MLP neurons of a small language model. Each row is named by its layer, matrix (down: output weights) and neuron, and shows model dimensions 176-303. Each number is 500 + 25 x the weight over its row's rms, rounded and kept within 0 to 999. Numbers have three digits each.
After each neuron's rows, "fires before" lists the tokens most often just after its 100 highest values on Wikipedia text that the model never trained on.

L5.down245:474502522500480468474495482521521529498480472530464509496497506504518511510514525481454506544477506522475492502515471511469499503516510501454501504510533527483468480437485467497505510490501519485496490472516500459495534509467482522520496529476571499568515503481526474516524468515468526518510514470481497465541495489453511511510517538554486513484516475517534490510483469550501511491509
fires before: " |", ":"

L11.down1222:481479519506474511497473511517505493500505499493481520492519517494505520499488491501489474509496501476479494519512531506508540532480527493506487478489505496531509501512510476508481517544467507480484487508479498488515505504511516477484493485496474519512514503484531515503435507489424514506518478513469487491512502509470472519512490524499499514477513526519496489519468458479516519480478
fires before: "\n"

L4.down1256:511460529496516545454489499526490514499494523486525510496524484495474529501508497512521497477457456508526476465497516517501511528505499500491487504532483514540521526504506503496483532513523510464481481517465501513520527514522484506545501462514522496464515470557522543523455478490498425441520519481514511500542506481476478524505539475489513488524515531542510483471474495501516521453498
fires before: "\n"

L2.down33:521485541492498532516519484524541543508498469496525514490477504478484477495537493485494540488485532560479538485470541493520509453466470470463468507500510491485513500428489503481521519476516459491525523505510455503464460519504540511461567494466520483510495510523532535530479534483487491512468551512504535491513506465456509505515522501507508493497463504517485525525472515522538495468493
fires before: ",", "\n", " |", " is"

L9.down606:519484493475478510452487492490508548474486523475494497499514518506544504555514569509521466527499515505519479555501481480463508483510508505513476533505503498512499546474494512476513510441475516498465466502495495578539467441509546516511479470489522447535530509507498533530479486500470502516458546504495522475500518489503496516487504482483491504518560529536474508508461482515480508508521
fires before: " |", ",", ":", "|", "ed", "\n"

L4.down221:512515457483461492471503514491545517503511480463483490471497467508497524503496491532460502507496502516451516513466471489490461485478500462512490465530489477490473494460523498538498505489491509466487530548470516527468465508509494531520498537474520478517502506475527509484568466526479469486473520509498453534498446543508539479538520490515504488547513484456520511506492507508524502530486
fires before: "\n", ",", ".", " in", " and"

L11.down1095:497484526507469531510463492522515479493511489492489520502518511520512530511485480519479490502502506484483503518517531504495564515507532490480477477492499485526521495511508487498484516544463505488503478499478505494512502499505493487505512478504466505516510511484512531493389517493439524537517473530469480486542494500470490491495498505509488515479476549510479492529456470471497504457478
fires before: "\n", "|", "|---|"

L2.down36:458506513516473493496456420520525505563483466510534534527516543506555553453520506510504513463458492502508545504458517480531493446469479496500475510521494497549472476465525497517500526497502512497446497505511475507504512479475502447516470517487544456506497499481467519493504499457526503483496487505524561528548490521482507520485557505484480495539505529530499473476470533509513481529475
fires before: "\n"

L4.down591:475497539500487413512516478508448452479502457485502502498494530478558486456478474497544485503482504531491493498475512467506509509498504529511502499517547501513443487471509498477502499490526532501514545537532519516514523510493479513481504494494544497537477511490471462508494497484487528530500505468481486449437502485514509507498529514535508510503505478489479523480524494545523509515526
fires before: " |", "\n"

L5.down886:564530542484526457498494511435490524541448513520484520438454454549470510485500542481465518515461524518521546491483479457474494526467488511485501503494487467503528535473521510483506460491489520431472491478527502470519496471476532504503477502500491478535501485515509511539553488476580442481457535549535491499528464457465514539519514462539494466497517473460514515499486531517504470517509
fires before: " |", "s", ";", "\n"

L4.down522:466499507483473498528480475530483489493517484474500513509521530526497502487484509507522478499503451473494480512482540523509518462477531532485474500486483516536538509507531486530479540528515499486502497511495509529498524473505534507487515515467514476521469505527505522522531543532500517529495479492487490493526507541510502481484500513498464535506447546534501519495487484536520549486507
fires before: "\n"

L4.down916:509543481517508511525542507473492531495498462490525524488492503503480497503557485489508529523530532535470541517464518484471475506489507458448500480527448506488478490442541500434540496538504529473514481504478446478498452520516501482480474463497532485536502537507473511484518499535519478505477504549512525484503501473496501505546537519514455469529515485502520508496472526528544464492508
fires before: " |", "\n", ",", ".", ";", "H"

L9.down1159:507540469534500472447555489540499482505522449524510515478469506490477495512498498514476473521471523479480526500471555503517506477543496477511502453502506528494466501515487546528483492515480514454486509474486520492513517469475526459513484497495529466490508497509486507544499466470511516482475534493515519539497485545486450482548507523468470473528490496511530499474467501467497519506502
fires before: "\n"

L4.down537:494495486483505497500482476496508519536457512478493486509472485536515525493528487530519509527477480520536511536517525490492479501527498534501519499502501530477483514466515515529556512505527504490521506518494473491498538450499471469488493488512511475507503503458504540491412515505517518490496498525514546512497526460474494497507550505474504504499492486463499452454540517539457490506530
fires before: "\n", " Party", " "

L2.down290:511489559510491532504538512496544535494505478504524515496453499467516503520504492495466562493487479559488530485489545487515520496496475460451508502505495498517535506446498479462533517528525505444520518517496477472482525523529487485490520525473511496497496536506508506509511533446500508539445531524538504498538497457484522484485456531511500486518472495506529455513483506533542504480488
fires before: "\n", ",", " |", ".", " ("

L4.down977:483533526517474507485504474540475494515533498502508474490516542530523505494470522519512483500499461500508485451477549529485504504452512495468493521491518485491505570515486496524474502502512542475466505495487500541521491497524548504456502468476509516493508454479504505507503489506510521490471514494491561494522526456472510518518487499474493504504542512501504526506464473466539539472507
fires before: "\n"

L11.down1157:476485521520465518516462491524515471509502513496492525491529510516502533506474484529490487490495485472478483519517538511493534525503539497486472477486505515511509486519506497513483522556485500495499485506480490495526508507497497492484525458485455512529509500497524516478371517521432516518506489524456479488551508500467479504489496504486480521486477535509472482513479447485519508480474
fires before: "\n", "|---|", "|"